config.yaml
n_layer: 10
d_model: 576
n_head: 9
n_kv_head: 1
head_dim: 64
d_mlp: 2304
vocab_size: 8192
activation: "gelu"
norm: "rmsnorm"
norm_place: "pre"
norm_eps: 1e-05
positions: "rope"
rope_base: 10000.0
rope_fraction: 1.0
qk_norm: true
attn_scale: 0.125
bias: "none"
tie_embeddings: false
parallel_block: false
init: "uniform"
init_std_qkv: 0.021
init_std_o: 0.026
init_std_up: 0.03
init_std_down: 0.03
optimizer: "muon_variant"
lr: 0.0119
beta1: 0.95
weight_decay: 0.0
lr_head: 0.00636
warmup_steps: 30
schedule: "wsd"
decay_fraction: 1.0
decay_shape: "linear"
final_lr_fraction: 0.0
batch_tokens: 65536
seq_len: 768
doc_mask: true
train_tokens: 556200000
steps: 8487
dataset: "wikipedia_en"
MLP neurons of a small language model. Each row is named by its layer, matrix (up: input weights; down: output weights) and neuron, and shows model dimensions 288-383. Each number is 50 + 15 x the weight over its row's rms, rounded and kept within 0 to 99.
After each neuron's rows, "fires in" lists the words (lower case) most often at its 100 highest values on Wikipedia text that the model never trained on; "fires on" lists the tokens most often at its 100 highest values on Wikipedia text that the model never trained on.

L7.up2236:20 93 68 38 44 69 41 55 48 40 62 58 70 29 22 40 34 04 35 48 51 70 47 40 51 63 46 52 51 52 63 57 74 36 56 70 58 43 58 39 40 65 46 37 49 47 53 50 69 26 27 60 48 44 48 52 63 58 58 53 74 72 53 21 41 55 44 22 65 74 42 64 42 52 39 39 23 55 15 56 41 56 53 47 23 44 45 44 58 43 86 51 65 47 54 52
L7.down2236:61 41 66 64 66 82 24 54 33 62 52 38 40 62 70 55 35 48 74 56 40 27 81 56 35 53 49 39 45 43 43 44 45 65 34 43 82 58 42 74 73 57 62 89 74 37 70 53 43 59 34 22 95 42 62 40 18 32 51 48 61 44 27 63 36 26 44 55 58 58 27 83 37 31 38 76 72 55 40 66 36 40 71 53 51 69 87 55 40 48 62 41 47 68 38 64
fires in: "was", "is", "a", "are", "being"
fires on: " was", " is", " a", " are", " being"

L7.up1982:38 27 52 58 49 85 55 58 49 66 43 63 44 53 35 21 48 18 76 81 42 62 12 52 52 41 69 65 45 25 40 66 53 37 60 48 47 59 54 33 46 50 37 50 61 77 30 60 55 41 35 32 34 53 53 55 48 52 46 68 23 86 49 69 63 55 73 14 64 33 52 68 63 29 57 48 50 58 64 29 41 56 30 52 77 66 55 35 43 52 72 56 45 31 38 52
L7.down1982:39 44 54 51 39 56 58 44 73 33 37 47 47 53 48 41 24 58 58 77 66 40 46 45 74 25 61 47 48 70 45 53 54 60 67 17 39 34 52 53 58 43 37 57 60 65 56 27 35 34 46 34 62 45 46 45 39 32 48 66 32 45 47 66 25 60 47 36 54 50 64 63 42 24 49 72 71 97 73 40 44 75 38 48 66 58 63 42 55 36 76 91 50 75 38 61
fires in: "in", "of", "for", "to", "with"
fires on: " in", " of", " for", " to", " with"

L3.up674:32 39 34 32 64 56 40 44 55 56 52 51 58 72 42 67 25 37 28 42 63 57 46 58 64 57 42 28 39 39 45 74 60 52 59 47 31 57 18 65 51 47 31 72 36 63 73 52 70 61 83 68 49 56 45 78 12 38 38 60 37 57 55 52 38 43 49 49 50 52 46 51 74 41 58 44 53 46 43 66 56 43 34 32 65 47 57 87 46 41 29 31 36 59 56 59
L3.down674:54 41 60 88 33 45 49 66 58 40 55 54 61 53 45 75 71 34 61 74 45 31 59 49 30 64 68 25 36 52 40 41 76 44 25 39 39 36 19 31 38 37 82 39 56 59 99 60 74 45 50 61 42 33 55 63 36 58 17 33 42 33 26 58 45 46 22 30 40 42 40 44 29 50 40 67 25 42 64 13 37 70 72 49 35 24 78 61 28 53 32 29 54 43 52 64
fires in: "into", "of", "in", "through", "to", "term"
fires on: " into", " of", " in", " through", " to", " term"

L7.up1223:50 45 66 38 34 55 45 79 60 38 57 19 17 60 35 25 25 72 16 53 55 24 61 72 39 60 51 56 62 48 64 55 68 59 38 51 35 57 48 53 51 48 44 56 53 42 44 44 43 51 62 43 64 36 56 18 42 31 51 12 49 65 62 34 40 54 49 37 58 37 37 52 52 46 25 42 49 56 81 28 46 37 33 20 46 38 55 52 37 46 55 34 49 41 46 58
L7.down1223:60 39 61 37 37 59 76 64 44 30 32 53 41 45 42 64 65 17 61 21 42 48 35 45 40 70 43 45 52 37 42 26 65 41 29 72 70 62 25 36 42 53 36 48 55 62 75 59 52 57 59 09 37 33 48 46 35 56 43 51 17 63 22 30 43 54 22 52 34 64 26 42 16 73 44 49 52 45 39 77 37 45 49 73 99 52 32 37 56 74 50 29 40 57 43 25
fires in: "was", "were", "been", "is", "be"
fires on: " was", " were", " m", " been", " be", " is"

L3.up1162:42 59 46 43 32 43 43 61 57 50 62 45 28 45 52 62 60 83 55 41 58 45 63 44 40 42 40 50 32 51 85 44 36 51 74 49 27 50 42 61 57 45 47 22 50 24 57 56 63 30 55 63 33 52 45 51 48 19 33 43 50 50 39 54 54 61 38 48 69 44 76 50 40 62 55 52 62 64 69 32 56 69 44 43 67 47 61 47 52 42 60 36 49 48 58 38
L3.down1162:51 70 68 75 67 54 42 54 66 54 71 69 70 50 41 71 44 51 43 66 55 48 51 67 53 60 42 31 37 57 35 55 20 56 64 41 52 65 56 52 40 73 38 44 32 63 39 61 63 28 46 48 39 63 54 43 81 37 65 46 42 61 48 44 59 60 62 33 07 52 29 42 76 00 46 55 56 57 48 57 62 64 54 42 56 32 54 46 66 31 55 21 41 58 49 38
fires in: "and", "he", "she", "had", "from"
fires on: " and", " she", " he", "he", " had", " from"

L3.up454:24 56 60 76 33 58 52 31 65 96 78 48 88 48 52 50 69 32 55 47 51 34 38 45 28 53 55 30 70 30 35 48 64 44 61 66 63 65 37 38 59 61 36 62 24 76 33 78 48 46 50 40 29 38 46 62 61 54 35 66 55 37 52 27 29 51 54 43 52 46 58 34 59 84 58 51 44 70 64 38 65 38 52 57 66 43 58 47 52 69 36 43 79 34 54 36
L3.down454:47 31 64 40 57 45 30 39 49 40 40 26 80 63 61 60 55 34 55 76 68 17 55 55 61 57 35 45 33 57 47 54 70 73 47 73 49 29 55 44 29 40 51 45 45 53 55 58 76 54 23 69 53 44 78 37 60 57 79 28 58 65 56 47 61 48 50 70 63 23 58 30 62 39 25 54 77 60 41 44 17 70 44 51 44 77 50 52 54 44 52 58 60 47 46 83
fires in: "and"
fires on: " and"

L3.up502:53 51 57 48 84 58 51 41 55 74 37 51 58 30 33 66 57 53 55 34 56 43 24 54 44 33 34 53 58 43 39 61 31 43 68 57 61 41 27 39 35 30 62 52 42 48 38 70 23 61 57 01 32 54 41 53 75 60 50 22 61 46 88 45 15 56 40 55 65 66 62 60 46 68 63 42 65 83 50 64 65 44 67 37 36 41 17 49 44 73 47 53 40 60 45 00
L3.down502:24 21 36 52 57 47 32 45 49 32 75 55 59 39 46 60 48 36 56 49 58 51 53 39 66 50 20 66 51 82 62 45 70 47 67 56 58 51 51 11 39 56 50 59 43 66 58 67 51 43 48 65 51 47 46 60 28 40 18 62 37 33 36 81 49 50 08 26 29 38 62 49 45 54 57 47 45 35 70 44 66 57 39 35 42 47 64 44 44 62 73 54 33 31 57 43
fires in: "in", "by", "at", "of", "and"
fires on: " in", " by", " at", " of", " and"

L3.up144:58 42 27 79 45 58 49 76 57 21 40 51 53 55 50 72 69 42 71 35 68 53 58 53 83 49 51 34 44 36 75 68 20 80 58 70 22 58 48 22 58 55 72 66 41 19 49 47 31 54 52 66 56 70 74 69 35 55 67 54 55 17 61 37 44 66 67 84 30 43 76 61 46 58 58 54 43 13 58 66 58 49 43 53 41 62 75 42 57 53 62 08 31 46 51 59
L3.down144:55 62 61 30 49 45 53 59 54 43 54 18 63 36 60 56 72 54 48 64 26 38 27 51 41 53 69 34 11 59 48 46 82 35 15 62 27 64 73 39 64 54 57 63 71 57 57 59 54 49 48 53 74 50 73 58 57 43 61 35 71 51 47 45 32 51 57 28 52 52 37 76 29 40 52 57 50 40 47 38 54 55 44 80 13 57 55 48 44 80 70 57 32 48 67 63
fires in: "of", "and", "individual", "with", "to"
fires on: " of", " and", " individual", " with", " to"

L7.up559:55 44 62 68 49 41 68 80 48 34 39 66 74 60 54 55 28 47 58 47 42 57 59 53 57 54 35 59 74 52 48 18 79 38 38 75 45 60 42 46 31 18 56 76 58 66 44 29 51 71 54 46 47 40 43 40 39 31 73 24 63 56 50 78 74 45 62 61 67 67 24 28 52 54 48 58 45 68 47 79 47 47 34 49 53 35 60 40 63 67 60 26 49 46 58 55
L7.down559:44 39 50 60 39 31 51 53 36 25 38 29 60 55 47 42 15 50 66 58 57 36 62 65 82 64 71 46 36 75 41 47 42 50 61 52 68 19 58 47 29 58 38 42 39 65 61 32 64 39 71 58 45 70 68 56 75 47 44 34 54 92 38 68 47 67 60 51 52 60 57 50 43 60 31 68 68 60 63 75 50 35 35 41 56 53 51 59 54 33 39 57 40 20 55 52
fires in: "0", "early", "high", "the"
fires on: " 0", " early", " high", "ative", " the"

L3.up586:19 37 45 49 62 45 44 52 64 52 64 79 40 65 63 53 65 70 51 51 43 45 35 55 38 47 45 44 23 68 32 74 72 34 44 58 32 73 65 46 53 61 54 52 60 40 19 41 46 50 93 52 67 50 54 25 33 70 50 39 49 67 45 53 42 50 63 73 35 43 46 42 53 73 55 54 32 22 35 67 42 55 44 26 44 36 55 25 53 51 58 68 49 50 54 51
L3.down586:52 44 60 58 34 36 60 82 61 40 22 52 14 55 61 44 49 47 45 37 43 37 26 44 58 52 77 53 42 86 47 58 64 49 31 38 71 25 42 59 37 13 51 30 82 46 53 45 28 58 68 19 34 60 78 54 68 52 66 28 47 83 32 31 59 40 27 42 58 49 41 58 38 49 47 50 48 52 36 40 37 53 62 27 30 72 40 30 40 54 58 56 32 68 35 49
fires in: "as", "before"
fires on: " as", " As", " be", "As", "e"

L3.up691:53 46 43 42 43 42 41 45 30 58 35 46 54 49 47 47 35 45 31 58 52 78 51 49 60 36 79 50 50 42 52 42 66 45 69 43 35 58 73 53 29 36 38 56 55 45 47 57 57 72 30 62 39 58 58 59 56 36 22 52 05 62 47 49 40 46 54 65 50 29 54 90 38 77 49 45 54 71 70 37 68 34 25 43 59 76 55 67 44 23 49 54 19 48 31 38
L3.down691:24 51 76 60 40 41 57 45 46 38 48 33 59 43 61 63 33 68 84 36 40 30 32 44 63 79 37 38 75 55 47 53 75 63 39 37 65 84 51 27 49 72 47 28 27 42 47 53 40 30 64 53 55 31 36 57 39 56 58 64 41 45 38 46 23 66 46 42 78 45 29 61 50 43 38 27 54 52 54 75 69 70 46 55 42 34 54 43 30 60 45 63 76 79 83 49
fires in: "with", "to", "for"
fires on: " with", " to", " for", " With"

L7.up222:48 68 52 59 65 67 55 50 30 80 25 30 40 47 49 43 47 30 42 55 48 82 55 74 30 18 35 29 60 55 59 56 62 45 72 70 52 68 77 57 74 48 48 32 62 60 58 56 65 48 41 69 55 51 82 59 63 45 94 43 37 24 38 74 36 28 49 47 46 49 60 72 54 54 30 51 43 46 34 21 68 58 47 39 60 66 52 63 30 29 38 89 68 63 15 54
L7.down222:68 63 51 32 52 63 64 35 49 67 34 49 49 60 46 84 65 52 52 53 66 38 29 57 21 43 21 38 25 45 56 44 35 48 53 44 72 27 36 38 45 31 48 47 75 51 34 64 50 34 30 37 51 55 51 47 57 35 73 66 82 43 51 94 46 59 32 76 64 59 41 31 46 45 66 54 50 51 44 60 62 50 58 46 25 38 20 58 41 57 50 78 46 63 53 29
fires in: "have", "had", "has"
fires on: " have", " had", " has", "od"

L3.up1440:49 15 60 56 36 69 20 61 32 40 68 56 65 41 50 55 53 57 23 60 60 42 55 45 54 47 53 54 54 52 37 89 59 55 25 42 34 53 45 57 61 28 53 45 51 50 34 58 14 81 70 75 65 70 39 44 44 60 59 48 53 33 59 60 26 26 67 36 48 39 90 45 17 78 28 63 41 52 51 54 73 61 58 67 30 72 40 64 34 34 67 24 61 48 80 75
L3.down1440:24 54 70 86 52 93 52 31 52 50 47 40 34 40 39 58 36 59 29 61 40 21 52 45 38 67 55 62 10 59 43 72 90 40 61 63 41 47 53 56 63 39 51 85 36 59 75 56 62 56 33 89 47 36 76 62 61 60 85 64 60 70 34 70 55 57 58 32 72 31 45 69 58 37 45 55 49 69 77 61 66 47 56 66 48 51 60 42 34 64 52 49 25 22 61 44
fires in: "to", "within", "into", "in", "at"
fires on: " to", " within", " into", " in", " at"

L3.up1261:30 71 24 40 49 48 39 53 56 47 63 64 51 53 41 71 73 71 33 57 48 65 51 22 18 55 52 61 44 54 39 32 30 71 58 58 60 44 31 59 56 54 49 46 65 60 49 62 35 44 63 49 24 66 49 71 55 55 54 39 80 71 49 29 74 60 69 31 59 52 75 60 45 75 72 57 52 38 52 41 51 49 72 48 56 42 54 60 48 45 68 47 77 51 48 18
L3.down1261:38 74 49 32 63 66 61 71 47 59 77 59 70 65 47 60 78 62 51 73 61 60 62 74 10 52 69 47 48 39 36 67 46 50 62 49 60 48 46 31 31 47 41 52 47 23 29 67 37 55 56 85 41 58 28 41 93 24 74 60 40 72 24 68 47 50 45 25 14 59 59 44 69 52 27 23 23 37 61 41 72 84 74 34 72 52 47 35 45 41 26 89 61 48 67 59
fires in: "have", "has", "had", "and", "having"
fires on: " have", " has", " had", " and"

L7.up2090:64 55 49 14 54 45 53 38 65 85 41 50 47 58 56 39 57 27 33 75 59 39 29 64 69 75 45 64 36 30 27 54 68 60 53 38 50 56 37 27 54 36 65 65 37 56 71 39 35 53 40 42 43 53 66 41 45 57 63 46 34 36 36 45 64 84 65 39 28 30 55 64 48 24 54 53 31 62 45 53 44 10 73 59 76 47 41 51 64 32 61 54 39 71 21 65
L7.down2090:48 17 34 35 62 33 48 73 62 10 53 50 47 39 51 59 70 51 52 45 52 33 35 76 32 55 59 20 64 15 56 42 47 23 44 44 71 43 51 62 33 37 66 86 35 64 37 39 46 50 58 62 41 45 47 64 47 35 61 51 57 44 19 68 29 70 60 57 71 42 55 51 53 75 36 43 73 53 60 63 70 42 39 76 69 64 22 47 33 33 38 53 72 66 66 65
fires in: "be", "is", "was", "are", "not"
fires on: " be", " is", " was", " are", " not"

L3.up1414:56 59 65 47 48 74 64 67 32 69 49 60 19 48 49 53 45 32 41 69 42 51 48 72 58 42 70 45 45 63 60 56 49 55 58 25 67 22 60 53 19 45 54 44 44 50 39 39 54 67 57 64 37 53 41 68 51 79 54 55 64 48 56 73 27 62 48 54 52 62 50 55 69 31 68 57 53 57 57 54 77 25 70 61 27 46 76 39 55 58 43 39 68 54 59 20
L3.down1414:33 33 58 33 67 43 61 58 68 45 58 79 48 53 51 39 28 34 43 62 64 64 38 46 31 33 67 59 61 24 48 50 70 59 57 43 72 52 12 37 38 37 56 45 39 73 50 69 63 47 45 78 56 30 52 66 49 49 25 46 30 73 49 60 75 45 48 46 43 45 32 34 70 33 64 46 78 53 54 61 42 45 53 31 71 58 56 49 45 43 78 52 57 87 44 32
fires in: "to", "into", "with", "in"
fires on: " to", " into", " with", "ing", " in"

L3.up1291:48 43 59 32 60 50 30 45 61 47 34 40 26 48 59 39 33 51 47 67 44 64 36 49 63 36 77 52 44 38 18 55 49 60 32 55 61 63 43 34 58 87 29 60 39 47 37 41 59 44 72 72 51 50 43 57 46 70 16 59 74 49 46 48 52 48 54 42 84 34 46 45 33 57 31 60 60 50 59 74 68 60 57 59 57 59 31 77 54 71 49 54 45 59 69 88
L3.down1291:63 39 65 61 79 81 77 30 42 68 39 40 56 61 29 66 47 77 64 47 48 58 54 38 55 66 39 44 32 28 67 56 38 58 59 73 41 51 26 37 62 40 41 71 59 71 57 56 46 62 54 56 44 62 42 28 85 60 44 49 66 38 51 36 58 32 75 40 41 28 44 57 46 37 69 46 39 50 45 48 52 58 58 50 37 64 78 46 56 54 53 70 47 43 35 53
fires in: "from", "to", "of", "in", "left", "at"
fires on: " from", " to", " of", " in", " left", " at"

L3.up1426:29 44 63 48 43 41 76 46 34 72 39 47 41 20 21 43 70 53 37 77 50 65 39 51 41 26 67 42 63 54 22 66 59 47 17 55 51 42 75 42 21 57 54 21 34 83 46 25 30 54 67 53 40 38 72 14 64 39 51 56 59 46 63 35 42 40 17 29 21 47 46 69 35 67 71 26 54 62 49 42 55 60 63 42 40 54 65 43 51 33 71 33 57 31 58 47
L3.down1426:55 69 62 68 15 25 73 64 44 50 24 49 47 42 23 36 49 59 58 72 41 70 46 67 53 31 52 81 55 57 53 52 77 48 64 57 68 58 34 51 48 51 52 17 47 65 37 39 27 58 95 62 45 51 47 57 73 45 84 55 52 63 46 49 69 18 44 33 27 48 53 51 60 62 52 56 49 51 60 69 64 67 39 45 55 44 70 55 40 68 55 57 29 58 51 41
fires in: "as", "asia", "asks"
fires on: " as", " As", "As"

L3.up1508:42 56 47 62 47 27 65 46 48 55 40 39 55 47 54 71 56 65 53 48 71 59 70 22 41 22 62 43 28 50 38 56 66 78 51 53 50 38 59 62 58 27 39 42 68 51 73 63 49 58 77 29 29 45 67 46 41 71 58 80 25 54 46 52 67 60 58 69 55 62 74 87 39 33 55 52 74 70 49 44 73 42 70 52 63 57 55 47 53 52 31 61 32 48 47 52
L3.down1508:32 41 44 30 36 60 58 54 49 74 49 43 59 57 32 54 61 38 41 66 50 26 36 40 46 19 57 50 43 36 54 39 25 74 60 66 57 47 30 33 53 75 40 45 65 42 21 58 81 31 38 79 63 51 41 39 57 58 00 64 48 17 56 50 54 48 38 34 62 55 70 56 54 65 46 39 72 34 61 81 51 88 55 52 24 62 47 37 32 45 60 64 92 36 45 48
fires in: "from", "was", "be"
fires on: " from", " ent", " was", "ot", " be", "ent"

L7.up1919:64 45 43 71 34 56 50 58 36 63 52 22 18 28 60 47 58 59 22 60 43 44 32 50 52 65 28 63 46 57 55 42 46 22 61 59 48 49 48 92 53 70 44 33 11 35 88 53 39 77 51 45 29 62 62 10 69 30 71 44 24 36 55 71 49 42 26 42 30 47 73 42 58 69 47 41 54 32 43 32 33 39 77 67 48 63 43 44 47 56 54 39 38 45 68 64
L7.down1919:44 69 23 36 29 46 32 56 62 61 56 54 52 34 21 53 41 40 38 33 71 18 42 63 67 57 27 54 39 54 61 56 50 49 76 47 70 36 59 43 19 31 78 50 26 33 28 49 32 55 64 57 44 26 33 36 13 57 63 57 53 53 58 63 66 39 69 43 58 44 41 47 48 35 61 55 71 47 65 64 70 50 73 54 60 48 58 64 37 63 30 67 60 25 48 63
fires in: "had", "has", "km", "have"
fires on: " had", " has", "k", " have"

L7.up1556:72 49 44 62 78 60 47 50 48 45 61 29 60 87 54 56 28 52 36 42 58 28 49 16 48 70 48 68 61 62 52 49 34 55 48 35 48 39 39 43 29 66 33 48 42 26 83 53 55 59 39 16 76 47 64 34 63 23 75 40 76 62 62 41 49 45 65 60 53 35 59 39 52 48 51 36 72 60 41 45 48 43 39 49 73 55 15 47 84 48 37 53 66 42 54 42
L7.down1556:47 50 10 48 54 59 36 60 55 27 50 59 50 49 48 37 34 29 61 58 36 61 35 55 41 34 78 27 64 50 62 31 52 53 51 45 46 53 59 61 57 35 38 35 62 40 29 20 67 62 57 43 48 56 58 41 29 87 37 66 66 54 67 50 26 38 27 40 54 51 44 15 31 53 34 63 51 40 89 55 58 70 53 18 55 63 67 42 52 55 89 24 36 63 31 35
fires in: "was", "been", "is", "were", "are", "still"
fires on: " was", " been", " is", " were", " are", " still"

L3.up1199:71 63 51 66 55 60 69 71 71 40 50 51 54 66 79 72 22 34 57 64 64 34 54 34 60 64 70 49 70 48 42 42 44 62 62 53 58 53 53 47 67 22 52 43 42 49 40 63 59 71 22 39 31 50 39 66 57 44 70 57 20 76 46 38 42 57 36 47 63 57 46 43 61 62 46 47 25 08 53 44 44 66 60 38 71 50 43 62 57 38 51 65 52 61 53 41
L3.down1199:40 21 73 63 29 27 54 56 20 52 76 59 37 78 52 81 65 52 37 37 39 54 30 57 61 56 42 44 43 56 76 61 29 32 43 43 26 31 49 51 45 51 48 54 76 64 87 99 52 65 56 49 52 39 46 35 57 59 52 49 32 36 67 47 62 53 48 49 56 62 65 36 42 25 48 60 59 50 48 36 67 34 49 62 39 70 53 43 58 34 49 47 41 75 35 33
fires in: "for", "of", "to", "as", "in", "on"
fires on: " for", " of", " as", " in", " to", " on"

L3.up733:55 36 34 61 35 40 60 61 49 14 39 54 61 56 45 62 67 55 07 67 49 47 49 23 39 48 73 68 59 57 23 56 77 30 58 57 48 58 75 58 71 47 72 34 57 49 39 74 49 36 50 46 16 45 36 13 34 60 52 81 33 69 55 63 40 55 63 43 79 57 83 43 77 31 30 58 37 64 32 53 58 61 54 99 45 26 32 33 78 57 52 22 52 49 70 79
L3.down733:68 63 50 59 55 55 66 39 56 32 67 45 62 87 54 68 41 63 44 44 62 52 53 25 76 70 72 45 49 38 71 46 37 75 57 46 75 92 43 36 86 43 60 68 62 83 59 47 47 10 30 34 53 45 51 42 45 76 80 49 60 47 69 42 36 53 50 36 38 67 44 49 73 36 47 40 66 63 34 68 35 52 48 57 51 57 25 66 79 59 66 48 49 46 75 56
fires in: "in", "into", "years", "under", "party", "of"
fires on: " in", " into", " under", " of", " years", " Party"

L7.up259:36 62 67 46 54 78 49 58 65 69 51 36 63 41 20 45 32 48 46 52 60 45 44 62 41 84 54 57 17 66 61 41 44 87 34 27 55 45 56 36 51 52 24 43 58 44 61 66 32 24 59 54 56 35 55 31 49 67 42 41 30 82 31 32 64 66 56 68 36 63 57 68 36 43 73 47 33 21 59 53 59 45 57 64 52 46 58 63 86 47 66 76 50 61 40 72
L7.down259:47 48 41 34 43 62 65 40 59 40 51 51 33 43 38 41 56 56 68 61 48 44 34 63 60 29 82 33 77 21 58 35 35 31 42 51 60 54 64 45 55 69 27 49 61 38 47 57 72 90 29 50 82 43 41 51 33 59 63 58 46 53 31 38 69 07 36 45 61 47 49 31 27 54 48 54 46 66 63 86 49 33 55 53 46 33 67 17 43 49 47 47 35 52 77 36
fires in: "was", "were", "be", "is", "s"
fires on: " was", " were", " be", " is", "'s"

L3.up1548:37 52 44 65 57 61 43 53 45 54 56 54 55 67 55 26 76 25 77 65 79 54 72 53 58 43 53 56 52 42 36 57 58 49 73 53 64 53 59 49 44 40 22 62 36 37 60 54 58 56 40 28 29 56 42 75 53 59 35 56 55 74 41 38 57 50 38 39 44 63 20 72 51 69 44 41 51 72 80 53 57 71 50 66 60 41 73 64 57 52 54 25 76 62 48 54
L3.down1548:43 63 53 57 60 59 55 32 76 39 51 65 59 51 55 64 48 51 49 31 39 45 43 34 65 51 84 35 55 60 30 86 52 62 28 42 69 67 47 74 52 62 54 34 22 72 52 48 70 55 48 44 41 61 20 63 46 35 56 34 18 55 40 66 56 73 63 65 50 38 10 59 50 36 56 68 74 47 64 41 27 64 51 24 56 43 46 27 51 53 72 49 66 58 46 54
fires in: "to", "with", "in", "from", "on", "of"
fires on: " to", " with", " in", " from", " on", " of"

L3.up185:28 39 41 32 16 69 51 92 21 56 43 39 57 67 35 57 50 61 08 43 80 25 61 37 38 36 54 44 42 34 60 72 68 34 40 60 37 24 69 45 14 61 47 55 52 36 30 42 25 74 71 64 44 59 48 55 63 53 72 67 44 51 43 81 32 46 47 48 54 47 47 40 06 27 37 40 42 68 42 18 55 56 35 84 25 61 61 37 59 34 71 34 39 91 39 33
L3.down185:32 83 57 36 43 54 56 46 44 48 58 42 50 80 39 53 47 48 42 50 28 38 65 70 30 40 54 58 34 44 68 61 51 36 78 43 42 60 58 71 48 44 50 35 46 52 11 51 44 65 40 58 60 60 53 57 53 58 25 54 28 63 47 49 41 27 58 55 71 60 35 43 45 56 39 77 53 71 69 23 64 50 49 61 45 25 62 57 51 27 55 57 56 49 46 65
fires in: "in", "with", "into"
fires on: " in", " with", " into"

L3.up393:64 52 46 43 42 91 53 41 53 66 36 57 48 52 48 99 37 47 67 25 69 27 77 63 60 54 42 51 54 73 71 61 58 60 71 46 87 61 63 38 31 47 53 39 70 37 40 22 65 65 54 29 41 54 34 74 64 38 48 47 27 48 38 27 27 66 23 49 77 87 41 58 30 34 55 32 36 70 61 43 60 48 62 35 44 46 63 32 39 53 46 65 52 75 56 52
L3.down393:38 38 66 37 33 48 58 25 42 45 42 39 57 45 52 42 85 34 56 59 21 48 28 54 34 50 72 44 45 59 57 65 78 48 00 84 53 30 56 60 50 73 17 45 53 68 25 65 46 63 49 45 61 28 16 41 36 28 55 72 40 44 35 55 59 73 62 48 67 55 52 68 28 32 39 45 42 58 62 72 24 30 42 39 71 39 40 13 40 69 69 43 54 58 38 30
fires in: "to", "in", "on", "from"
fires on: " to", " in", " on", " from", " under", " signed"

L3.up1025:37 31 41 65 23 68 49 30 44 56 23 47 70 55 60 62 53 32 82 50 44 53 36 43 72 45 70 42 54 39 56 45 84 13 73 47 51 55 73 48 52 76 54 37 63 53 22 45 87 40 49 45 37 66 21 31 53 35 42 60 69 63 38 29 67 58 42 40 31 43 70 42 38 40 20 38 55 22 60 45 41 71 54 23 45 39 64 42 33 46 44 26 47 72 47 56
L3.down1025:29 25 66 70 16 41 72 43 53 49 54 48 40 46 39 44 47 70 26 69 46 55 75 19 49 54 60 40 73 42 59 59 45 71 37 71 52 52 73 47 60 30 51 79 14 61 54 77 98 71 51 31 52 22 53 33 36 27 96 42 35 60 37 71 37 52 67 55 49 44 48 73 58 19 64 50 57 53 65 53 24 37 35 62 57 37 43 56 66 54 47 12 39 46 39 83
fires in: "to", "by", "from"
fires on: " to", " by", " from"

L3.up717:39 44 79 40 58 77 70 63 45 34 62 36 23 63 54 36 49 44 28 36 33 90 51 57 43 36 49 41 51 17 54 67 39 38 27 51 58 14 54 51 44 62 45 25 27 65 61 59 46 62 57 53 61 80 33 71 62 64 55 38 56 63 52 80 73 68 49 52 42 31 14 34 49 66 78 48 25 68 52 57 64 43 51 62 53 37 45 54 47 78 41 63 63 53 55 57
L3.down717:35 31 88 43 48 98 48 50 76 33 54 43 72 30 64 33 69 43 54 50 36 31 68 71 76 63 60 59 60 46 75 25 61 52 42 72 56 30 63 35 29 41 70 80 59 55 50 63 31 47 69 29 20 66 55 58 69 61 47 53 42 63 49 40 24 46 44 86 33 40 41 43 46 55 67 53 60 54 39 63 16 89 56 43 64 65 15 44 62 61 68 64 34 50 50 73
fires in: "and", "but", "that"
fires on: " and", " but", " that"